Weights of a small GPT-style language model, trained from scratch on English Wikipedia.
Size: 15 layers, width 768, 12 heads of 64, MLP 3072 tanh GELU, vocabulary 13729, 118M parameters.
Architecture: learned positions, biases, tied embeddings.
MLP neurons of a small language model. Each row is named by its layer, matrix (up: input weights) and neuron, and shows model dimensions 304-431. Each number is 200 + 30 x the weight over its row's rms, rounded and kept within 0 to 999.
A block is one neuron, or neurons of one layer that tend to fire together. Before each block is what it responds to, as a language model described it from the Wikipedia text at the highest values.

Sentence-initial name pieces. Fires on name tokens or their pieces at sentence start when a known entity is re-mentioned, e.g. Kendall, Hellion, Catanzaro, Filipescu, or a sentence-opening The.
L6.up552,186,218,179,198,194,206,202,239,176,213,169,175,234,130,236,257,178,196,163,182,176,159,237,175,236,232,191,130,201,233,230,232,233,196,247,188,187,267,182,197,199,174,186,198,205,198,219,173,214,192,227,208,278,190,231,199,154,217,199,195,178,228,203,204,166,157,253,229,135,225,172,195,182,127,185,184,210,169,186,185,200,190,225,226,209,163,224,201,226,196,193,228,204,244,200,169,210,196,268,207,228,212,229,252,254,186,179,226,194,189,194,213,198,221,227,212,183,187,172,249,200,209,204,166,170,182,243,249
L6.up784,219,230,182,225,171,208,184,184,165,234,198,134,190,166,216,238,230,205,230,193,216,208,201,189,201,189,211,213,219,226,241,225,234,158,199,165,157,240,199,199,218,152,187,200,230,192,227,173,221,149,170,192,228,178,183,168,203,161,121,180,188,270,238,185,194,180,210,191,142,207,160,195,189,160,184,232,180,245,188,194,229,174,177,161,230,129,214,183,197,194,156,183,230,242,170,188,182,230,231,174,182,245,230,267,203,150,175,211,191,201,177,214,264,218,221,185,227,179,199,259,173,190,166,206,163,158,258,166
L6.up1174,234,185,181,204,231,240,214,207,186,151,155,172,212,181,219,233,200,205,187,200,176,228,197,155,204,251,217,140,229,181,188,190,247,175,194,183,203,233,165,223,188,187,208,231,223,231,257,141,219,197,216,215,243,164,201,171,187,191,236,239,134,179,152,164,187,199,238,220,141,209,210,221,223,172,198,221,216,209,241,162,261,220,135,227,181,221,215,255,155,198,116,222,219,261,220,164,205,151,202,150,155,202,196,200,211,201,227,156,237,164,231,208,215,196,203,190,202,248,197,187,190,238,138,196,203,202,232,164
L6.up1337,170,209,212,174,224,240,181,173,218,167,186,180,197,182,247,254,190,250,239,176,200,245,224,172,189,247,208,170,210,266,161,255,209,200,179,209,181,205,193,199,192,135,202,228,188,166,212,171,183,179,207,175,223,199,188,146,177,196,223,219,175,269,214,180,193,186,230,196,186,181,195,195,212,211,210,180,205,181,204,202,189,222,180,201,190,179,162,192,179,218,193,137,236,219,177,178,184,168,223,191,174,229,260,220,169,193,204,233,196,190,251,233,212,189,185,188,133,208,232,237,182,170,153,192,177,212,237,192
L6.up1780,207,252,224,254,234,181,194,189,175,203,242,180,211,188,237,224,197,169,171,210,220,192,184,204,193,232,208,231,185,233,215,261,234,229,233,207,196,207,168,227,183,215,245,176,164,236,157,166,193,186,223,216,255,188,175,155,277,283,223,195,182,228,201,218,171,143,225,185,202,225,204,184,187,172,226,189,200,222,200,177,222,193,191,210,185,193,218,190,198,195,224,142,170,252,244,178,199,213,247,175,285,201,229,158,233,94,153,187,188,206,204,215,196,160,185,180,176,173,156,209,234,275,184,196,181,159,231,155
L6.up1972,198,239,187,201,170,237,171,191,231,232,191,155,195,228,218,230,165,265,210,166,158,201,177,185,210,184,184,187,191,222,190,228,234,191,233,173,211,218,196,194,196,204,231,218,194,189,170,227,201,168,214,195,261,237,227,232,182,253,224,168,124,240,220,189,210,185,207,186,169,214,201,198,253,206,182,274,234,226,208,190,215,206,232,231,214,159,144,161,217,206,259,239,207,197,185,167,208,184,222,221,228,195,246,192,170,215,207,222,262,186,178,252,215,190,257,196,122,179,225,222,188,186,145,188,151,165,229,152
L6.up2989,241,192,180,200,203,171,207,191,162,155,198,152,193,224,217,252,264,195,211,189,224,228,235,201,195,234,192,160,256,166,158,240,193,127,205,159,196,242,219,227,243,203,212,212,221,210,212,171,215,183,158,164,184,222,207,141,209,209,179,199,178,248,162,175,219,202,279,220,153,175,181,236,210,192,185,233,215,232,192,200,256,237,183,230,206,207,228,205,195,233,131,248,208,232,151,174,209,205,255,212,150,206,192,191,212,210,224,133,230,197,163,218,184,171,192,169,172,179,194,169,203,221,165,189,199,158,220,203
L6.up3039,180,224,224,183,203,240,201,159,210,216,170,187,201,222,212,199,220,204,149,163,190,210,198,235,166,178,190,194,231,191,224,235,232,203,203,207,215,196,186,186,224,201,159,143,194,171,174,150,227,165,197,181,212,231,157,213,187,197,169,223,206,208,211,182,177,191,193,179,167,187,154,195,203,229,246,244,234,181,183,199,275,185,153,173,213,211,242,279,184,178,175,167,267,247,165,159,251,133,254,228,183,262,196,143,171,191,221,223,247,198,234,188,243,169,238,198,149,153,222,211,184,175,169,216,165,234,246,218

Mid-word subword fragments. Short word-piece tokens that continue a word split after a prefix or capitalized start, e.g. Pre-c-inct, re-qu-ested, un-f-ortunately, Que-v-illy, sometimes an -ly ending.
L9.up545,201,230,177,227,244,180,245,193,209,151,245,198,217,208,182,208,195,184,151,171,187,179,239,192,187,234,173,201,189,231,222,187,162,211,198,221,154,180,156,224,172,223,236,206,166,178,192,216,251,198,175,122,219,184,237,175,187,201,214,202,202,200,193,265,221,190,185,206,169,172,199,194,171,182,225,232,164,196,210,182,163,178,207,138,211,225,173,169,191,221,195,197,191,217,190,163,211,232,210,187,261,176,244,161,170,179,182,201,232,209,179,216,213,253,181,195,192,186,239,188,207,192,177,216,174,215,228,179
L9.up1184,231,259,189,176,231,203,201,201,157,178,187,155,229,181,175,199,177,146,165,180,214,205,231,237,246,202,165,194,197,164,177,147,215,226,205,178,161,166,152,201,213,170,156,200,169,174,233,240,254,213,186,200,204,151,248,197,216,227,212,175,187,210,184,207,200,246,226,163,185,226,137,199,192,163,218,198,169,251,152,204,242,234,269,171,191,228,175,187,179,224,208,195,220,215,249,192,224,177,241,191,185,183,159,220,152,140,230,226,214,219,209,218,232,203,156,148,198,203,224,219,161,152,205,138,222,227,217,204

Word-continuation fragments. Second or middle word pieces, especially right after a section heading's first letter (D-isc-ography, D-isc 1), plus acc-redited, "2-017", coordinate digits.
L6.up22,222,213,164,204,192,234,185,189,214,142,131,186,206,172,106,224,264,169,197,161,181,235,186,275,127,242,196,219,160,230,174,227,190,148,270,186,137,235,163,191,227,222,192,198,167,179,200,250,174,181,177,186,188,147,209,188,221,182,220,233,181,183,156,199,210,197,233,201,157,214,198,284,235,168,247,237,164,202,199,189,171,177,197,190,194,191,209,187,231,217,208,200,182,268,231,237,205,209,201,221,170,190,205,158,198,202,221,220,252,178,246,170,196,174,145,195,168,166,213,237,159,164,214,219,220,274,206,219
L6.up318,192,202,165,226,235,233,155,208,202,198,130,201,201,166,188,214,229,222,170,175,187,220,210,202,256,191,182,141,243,200,207,183,201,148,249,209,159,237,191,210,225,181,175,159,229,199,244,184,196,162,172,207,220,181,212,192,203,181,214,241,191,208,146,253,243,187,232,201,177,185,161,238,207,256,218,244,179,182,211,216,237,227,179,203,165,212,145,174,200,188,195,221,232,191,231,193,244,194,139,217,186,225,179,132,160,208,225,228,240,186,183,248,218,195,160,206,201,193,290,216,191,253,154,163,237,212,216,195
L6.up765,224,191,193,234,148,254,229,166,201,181,222,195,226,158,155,270,221,148,198,225,227,199,175,234,163,210,225,225,206,158,179,259,220,174,235,174,164,181,194,181,185,246,148,213,265,205,159,210,232,179,232,178,200,168,198,152,208,277,227,189,172,182,173,200,247,205,232,200,194,218,203,215,225,250,248,249,169,212,202,187,251,191,202,172,221,192,187,174,132,239,199,257,217,176,191,204,222,187,210,184,136,213,232,253,213,170,197,199,158,223,245,142,206,177,176,211,219,191,203,227,262,196,207,198,174,222,243,246
L6.up1025,211,247,192,207,175,166,178,164,174,172,219,199,224,185,204,218,159,197,188,195,238,171,189,217,160,238,163,200,174,199,180,156,245,128,229,189,198,199,143,247,144,248,176,175,210,150,244,182,225,209,232,213,236,224,225,140,225,197,254,232,203,217,212,196,253,190,187,217,184,172,231,210,162,163,178,208,232,244,178,180,217,182,211,199,249,177,219,195,211,225,224,231,140,201,257,242,187,180,241,188,226,228,249,193,193,194,216,162,200,228,206,195,182,182,200,217,177,185,241,214,233,207,190,149,138,243,206,192
L6.up2501,213,191,215,182,196,219,205,228,152,180,187,177,220,191,128,242,219,167,189,208,219,205,201,192,146,236,241,120,197,193,242,288,162,151,221,221,175,210,132,232,198,193,160,236,147,188,197,171,197,199,228,162,232,201,204,176,227,204,167,203,173,168,203,171,233,204,189,171,178,190,183,224,220,235,254,205,233,269,202,188,209,221,221,223,229,129,200,199,166,213,194,224,137,258,189,240,245,212,231,176,197,234,195,184,157,172,209,265,180,246,193,189,237,148,126,189,222,133,199,234,166,264,212,199,225,166,227,162
L6.up2582,200,204,180,233,243,197,231,250,209,203,191,186,158,202,213,204,202,190,203,188,176,182,157,161,214,172,183,177,187,225,199,253,217,217,189,210,193,262,167,195,164,196,231,218,222,187,210,195,200,181,124,219,259,233,201,212,168,156,188,196,242,192,214,195,161,188,217,166,223,182,189,209,190,199,194,161,223,229,185,183,230,209,211,264,176,145,193,148,189,211,193,211,200,192,200,216,236,144,241,191,233,167,183,237,106,202,218,173,191,187,231,226,194,252,174,215,179,183,217,239,233,269,234,157,206,227,158,213
L6.up2963,178,220,198,187,186,155,193,239,172,193,175,211,167,230,212,198,209,268,174,201,213,263,169,190,152,184,187,187,259,220,225,190,206,177,257,204,172,220,197,217,220,174,220,205,182,185,259,215,206,169,190,186,189,225,231,166,181,131,201,274,173,204,125,252,206,188,229,191,198,134,214,206,213,210,200,185,181,212,226,210,236,222,220,218,238,224,246,171,209,214,165,270,172,217,186,207,172,193,151,176,181,194,209,153,185,180,223,225,223,260,188,275,206,205,168,182,221,180,190,234,187,152,222,157,228,180,231,224
L6.up3051,202,191,177,217,208,215,200,244,175,245,223,226,202,175,140,171,184,209,180,188,204,189,164,173,154,200,179,201,255,238,174,216,176,182,214,192,192,193,157,223,205,154,275,209,153,162,207,197,183,176,241,197,193,156,205,207,178,187,203,172,206,211,193,161,268,195,132,167,214,174,205,208,218,209,203,179,196,239,214,169,160,212,217,214,198,160,207,226,208,199,205,204,178,221,197,211,203,189,207,215,191,173,239,159,173,179,191,212,233,189,205,211,205,213,229,165,151,219,171,193,190,203,179,213,219,167,171,203

Repeated article-subject mentions. Generic nouns after "the" that refer back to the article's subject, such as the film, the club, the university; also first pieces of previously mentioned names (Rey-, Sw-, N-).
L9.up709,157,206,187,216,193,266,194,220,160,134,216,186,195,140,176,231,171,179,185,179,190,206,217,157,153,211,160,171,247,241,238,169,225,236,210,202,197,194,174,202,167,151,142,178,173,219,239,225,193,195,217,197,203,176,191,190,175,202,259,221,206,210,234,194,190,224,201,211,168,203,168,195,223,212,233,195,198,228,222,170,242,203,219,204,228,207,181,202,232,242,194,185,194,198,142,232,211,196,225,141,167,206,237,137,162,140,214,179,190,177,242,220,184,172,207,206,238,143,194,173,187,174,275,152,186,247,234,149
L9.up1818,211,229,149,209,215,214,124,237,179,178,187,175,133,160,249,182,207,182,216,209,180,265,199,206,175,261,205,217,249,225,179,233,239,217,224,203,182,173,170,233,182,241,231,210,208,152,207,163,216,211,200,159,270,223,223,176,201,140,224,196,195,219,219,192,181,205,269,170,180,191,170,211,215,111,260,232,176,155,187,194,174,217,195,153,212,189,180,234,167,223,183,191,225,197,172,187,181,146,256,189,218,205,222,201,220,152,194,225,230,145,225,253,245,217,288,194,192,163,182,220,198,231,216,218,159,216,185,195

Noun after "the". Common nouns or noun stems right after "the" or "of the" that name a topic already set up in the passage, e.g. the aircraft, the enemy, bombing, the park.
L6.up156,221,195,239,213,204,229,238,197,225,209,134,144,232,190,217,230,213,205,206,250,173,201,188,190,119,239,247,191,169,216,116,181,273,261,218,170,196,208,212,150,207,231,201,231,228,155,176,141,241,211,212,187,225,221,234,223,147,205,184,228,214,206,224,203,179,144,213,131,214,178,167,218,197,186,188,156,236,234,223,192,161,217,167,234,164,174,235,140,177,205,223,172,186,229,236,192,238,159,228,222,283,155,219,201,185,235,171,199,123,186,237,207,225,246,155,165,192,221,206,206,136,249,180,229,170,191,226,195
L6.up1437,222,195,208,221,238,217,212,205,208,172,211,208,234,207,192,250,184,166,221,236,191,247,215,202,203,213,235,222,186,222,167,227,173,213,183,194,224,196,157,193,184,205,237,197,204,180,210,196,172,206,186,227,196,220,243,207,154,208,172,194,225,159,231,130,192,124,190,118,219,164,159,173,186,160,184,187,237,217,218,161,268,176,184,182,200,208,221,153,199,211,214,259,204,256,222,208,223,201,233,204,224,185,245,188,165,145,150,231,131,137,235,212,210,195,171,182,203,178,191,217,208,231,208,238,169,214,169,121
L6.up2042,170,211,181,177,229,183,173,218,250,214,179,206,223,228,227,194,186,183,215,212,227,199,193,155,175,154,224,233,204,207,156,165,215,147,177,153,171,187,204,215,201,207,222,222,226,134,179,150,236,208,192,216,209,163,240,166,152,167,165,154,187,238,189,204,228,177,227,185,131,217,188,203,228,201,238,173,244,241,164,193,190,216,178,191,206,176,152,197,183,177,235,269,231,259,194,184,218,190,179,181,200,201,217,233,199,188,213,225,156,155,257,289,224,191,173,154,188,167,167,243,194,241,209,235,175,231,207,147
L6.up2180,161,185,210,233,217,180,200,176,220,184,123,195,225,201,214,212,223,236,179,225,141,266,231,174,181,164,224,222,219,224,228,210,229,181,181,227,185,234,230,237,174,191,180,222,227,177,205,221,186,203,190,222,287,165,258,168,191,188,195,205,209,277,200,244,156,203,206,117,160,203,169,203,212,190,205,215,199,255,195,192,242,179,186,216,205,188,152,187,193,230,236,219,120,206,196,186,201,200,229,184,166,189,189,193,154,182,175,203,124,175,246,247,235,217,131,157,155,191,225,181,154,216,232,194,201,180,210,179
L6.up2551,180,206,222,202,194,217,178,227,167,208,177,179,192,199,170,228,207,224,213,242,166,191,225,197,155,185,284,176,186,220,250,171,204,192,162,205,214,184,195,206,210,201,213,218,163,211,185,165,209,133,164,204,196,193,229,178,166,207,209,223,220,170,199,122,244,166,217,191,204,197,245,223,201,212,212,134,213,241,213,201,141,211,195,152,178,235,187,122,183,196,228,196,186,181,212,149,196,194,174,201,228,223,188,204,164,172,217,220,173,190,201,209,231,243,223,151,256,207,207,201,166,185,234,174,189,192,176,238
L6.up2867,198,195,168,258,239,184,182,168,170,194,151,191,201,212,171,232,224,175,214,216,154,242,213,225,199,168,166,223,220,256,162,175,235,179,231,264,195,198,184,236,190,226,178,223,181,218,219,200,213,167,199,220,214,201,268,237,149,218,241,195,258,211,177,193,230,216,236,159,154,151,188,146,188,181,213,211,193,243,198,167,188,219,226,197,187,191,176,154,169,230,262,197,172,152,208,159,217,152,264,166,178,237,218,147,144,131,195,185,149,191,229,242,219,280,205,204,214,195,211,193,191,187,154,223,201,216,158,172
L6.up2887,193,214,187,226,164,169,172,204,246,219,225,214,205,197,235,233,266,153,180,211,169,226,193,132,150,198,179,196,152,213,166,202,245,181,225,202,202,190,190,171,195,233,199,173,217,199,171,220,199,192,192,184,220,183,223,196,184,149,193,188,258,162,199,177,180,199,241,137,198,184,210,218,131,214,184,227,181,231,222,170,213,186,187,214,183,199,216,208,204,216,267,159,192,217,180,193,230,158,245,213,227,201,183,173,163,243,167,162,198,176,239,183,191,250,162,190,184,213,223,267,159,252,205,175,171,205,256,192
L6.up2974,229,201,217,219,197,187,203,146,198,243,186,226,224,209,175,171,152,179,199,208,273,207,209,234,215,238,128,245,156,185,245,188,248,218,227,232,207,203,168,219,152,201,196,244,128,176,194,200,206,178,168,210,177,179,228,220,193,273,164,192,217,226,199,149,223,184,214,218,128,207,250,186,158,228,139,167,176,204,188,239,181,191,210,203,187,225,186,186,228,200,211,145,202,213,141,229,209,179,285,217,179,205,221,177,208,181,212,209,171,182,180,192,195,223,161,187,171,238,227,245,181,182,195,198,156,194,202,211

Word-start fragments ending in c. Incomplete opening word pieces, mostly ending in c, that need a suffix, e.g. dec(ide), enc(oding), sp-ec(hes), occ(urring), circ(ulation).
L3.up459,208,202,171,268,226,213,194,236,216,207,241,226,234,181,212,194,224,173,123,234,222,133,225,182,160,214,196,159,179,212,190,194,214,145,205,151,165,199,202,234,217,186,205,209,243,192,178,260,210,155,204,250,257,191,205,178,220,268,135,176,249,225,264,160,231,171,204,182,225,229,182,257,218,253,205,175,190,245,192,137,214,200,233,198,226,249,175,179,185,220,217,232,175,224,194,199,173,204,210,172,213,219,178,193,184,182,174,169,212,223,236,245,225,206,188,235,202,155,207,204,189,221,144,276,171,187,228,195
L3.up761,148,240,185,202,196,222,204,226,202,210,225,203,165,187,187,228,202,159,211,180,232,195,154,216,185,224,194,179,168,178,173,206,220,156,209,270,214,230,150,237,158,197,176,252,208,169,171,239,169,183,186,221,152,166,182,243,171,234,193,174,231,229,244,179,206,229,222,195,153,201,202,211,239,155,209,161,214,237,186,193,196,198,225,200,231,186,247,201,146,200,263,207,128,270,212,211,225,141,162,244,185,161,223,190,167,152,222,222,143,259,224,189,190,208,184,211,195,192,192,217,187,198,142,190,155,189,176,197
L3.up1771,178,206,181,208,191,206,210,219,196,175,179,163,200,182,235,281,183,184,168,235,239,181,210,209,156,236,202,184,152,211,182,219,231,168,246,183,212,193,198,229,216,188,144,192,212,173,245,210,194,205,211,217,217,177,162,186,159,210,180,197,226,178,207,295,250,200,197,257,238,239,233,219,164,196,207,214,202,237,187,187,189,200,196,211,234,192,233,203,208,209,184,258,138,223,181,159,166,171,219,176,199,212,213,222,226,224,183,186,156,202,229,166,244,209,192,181,211,175,214,234,201,170,247,216,164,252,209,220
L3.up2512,191,228,211,214,162,238,225,306,164,195,224,198,192,190,235,210,227,230,216,265,238,169,185,223,197,161,196,146,199,209,189,237,220,233,185,242,189,219,198,244,153,179,224,232,209,152,173,176,212,188,189,210,252,211,219,188,179,200,191,208,231,214,193,233,224,239,211,156,204,223,171,237,215,213,188,143,187,267,193,145,261,258,240,232,188,188,258,205,196,196,190,190,165,247,187,199,188,182,244,218,187,221,188,225,227,194,194,117,208,212,233,247,213,186,207,140,219,155,205,181,176,237,217,262,159,218,170,195

Mid-name word pieces. Second piece of a multi-piece proper name or number, usually a subject opening a sentence or paragraph, e.g. F-inc-astle, R-ign-ey, 11-35-1.
L9.up1142,175,161,229,174,186,261,177,234,205,180,193,217,163,145,183,148,219,165,220,215,177,234,222,197,190,216,223,150,261,243,213,217,233,238,130,255,173,182,146,183,185,212,248,232,212,148,217,166,180,182,217,215,205,237,217,125,193,204,207,169,177,262,237,229,171,236,234,219,193,210,201,237,206,203,165,219,162,204,202,197,221,215,191,199,250,210,156,176,270,189,242,160,191,216,204,200,204,226,249,179,238,167,208,203,238,265,191,187,221,196,225,195,199,216,209,173,205,240,173,184,178,217,240,226,146,209,184,218
L9.up1678,212,238,204,204,189,234,212,287,193,201,219,99,222,200,188,228,248,239,195,192,232,197,200,147,177,195,190,129,236,227,212,124,230,158,178,165,172,242,163,263,204,196,204,239,198,155,221,208,164,170,203,212,202,214,234,187,196,208,234,188,194,232,204,223,154,161,245,219,187,155,219,184,177,145,206,190,244,180,207,161,254,198,283,220,195,164,168,222,149,224,158,244,179,207,189,224,219,208,192,226,203,168,197,186,139,195,147,167,179,175,211,224,189,221,186,235,256,173,188,144,195,210,195,250,166,176,212,158

Repeated-word continuation pieces. Second or middle word pieces of a name or word already seen earlier in the passage, e.g. Gl-ad-stone, Filip-esc-u, Kupar-uk, Hell-ion.
L3.up398,202,211,219,209,150,184,191,218,166,159,160,173,174,208,191,269,156,164,196,233,179,219,212,189,183,234,203,198,224,180,202,171,166,193,206,198,189,178,155,201,230,218,252,213,285,242,235,203,211,178,239,195,188,247,224,137,214,167,200,198,183,255,179,174,208,231,235,245,203,183,250,209,244,205,195,195,221,216,213,223,202,208,207,197,191,172,180,159,159,182,243,220,203,203,143,211,151,189,282,163,190,194,226,186,221,168,183,211,239,177,232,229,183,199,207,182,180,239,220,213,199,184,178,191,239,215,238,219
L3.up554,136,167,215,211,151,219,253,224,189,187,140,154,244,190,206,211,216,254,187,214,154,236,228,210,184,198,176,221,147,160,207,232,217,214,212,187,212,237,173,208,197,150,190,229,178,146,246,225,235,195,189,109,177,178,175,199,185,175,156,196,207,234,184,170,205,196,260,147,150,191,184,198,201,179,207,205,202,187,239,196,171,224,234,220,215,126,190,127,157,235,217,218,165,279,174,195,230,189,249,183,204,223,191,174,164,207,212,214,251,141,179,219,240,233,215,159,225,184,250,188,177,225,190,223,237,204,210,197
L3.up1955,190,204,196,262,212,224,235,208,193,203,172,192,207,198,194,227,229,195,212,204,165,198,246,244,199,202,225,133,164,174,218,191,251,211,230,182,180,200,163,211,193,150,231,259,198,204,230,159,207,193,207,172,199,203,197,142,163,203,197,237,197,217,185,257,213,230,232,176,167,164,210,217,196,220,164,204,215,199,217,230,151,243,168,183,224,175,216,190,214,230,194,197,195,187,151,212,213,155,252,189,221,243,205,236,215,190,244,212,241,212,148,174,208,180,175,180,200,167,205,180,176,183,213,254,183,164,240,194
L3.up2663,207,202,199,183,186,203,186,181,190,208,204,208,181,212,174,200,167,208,187,247,232,169,242,234,211,213,224,105,229,177,216,260,227,187,228,187,240,208,110,193,176,249,215,199,190,188,273,190,213,198,247,235,226,187,184,147,206,174,208,197,197,253,161,214,226,204,171,259,172,107,225,191,212,198,177,121,132,217,184,184,237,205,216,173,216,242,207,164,172,193,164,185,219,204,189,212,209,206,233,166,205,204,196,201,208,164,225,144,170,193,170,223,184,197,224,153,218,215,239,206,202,133,269,201,209,179,208,226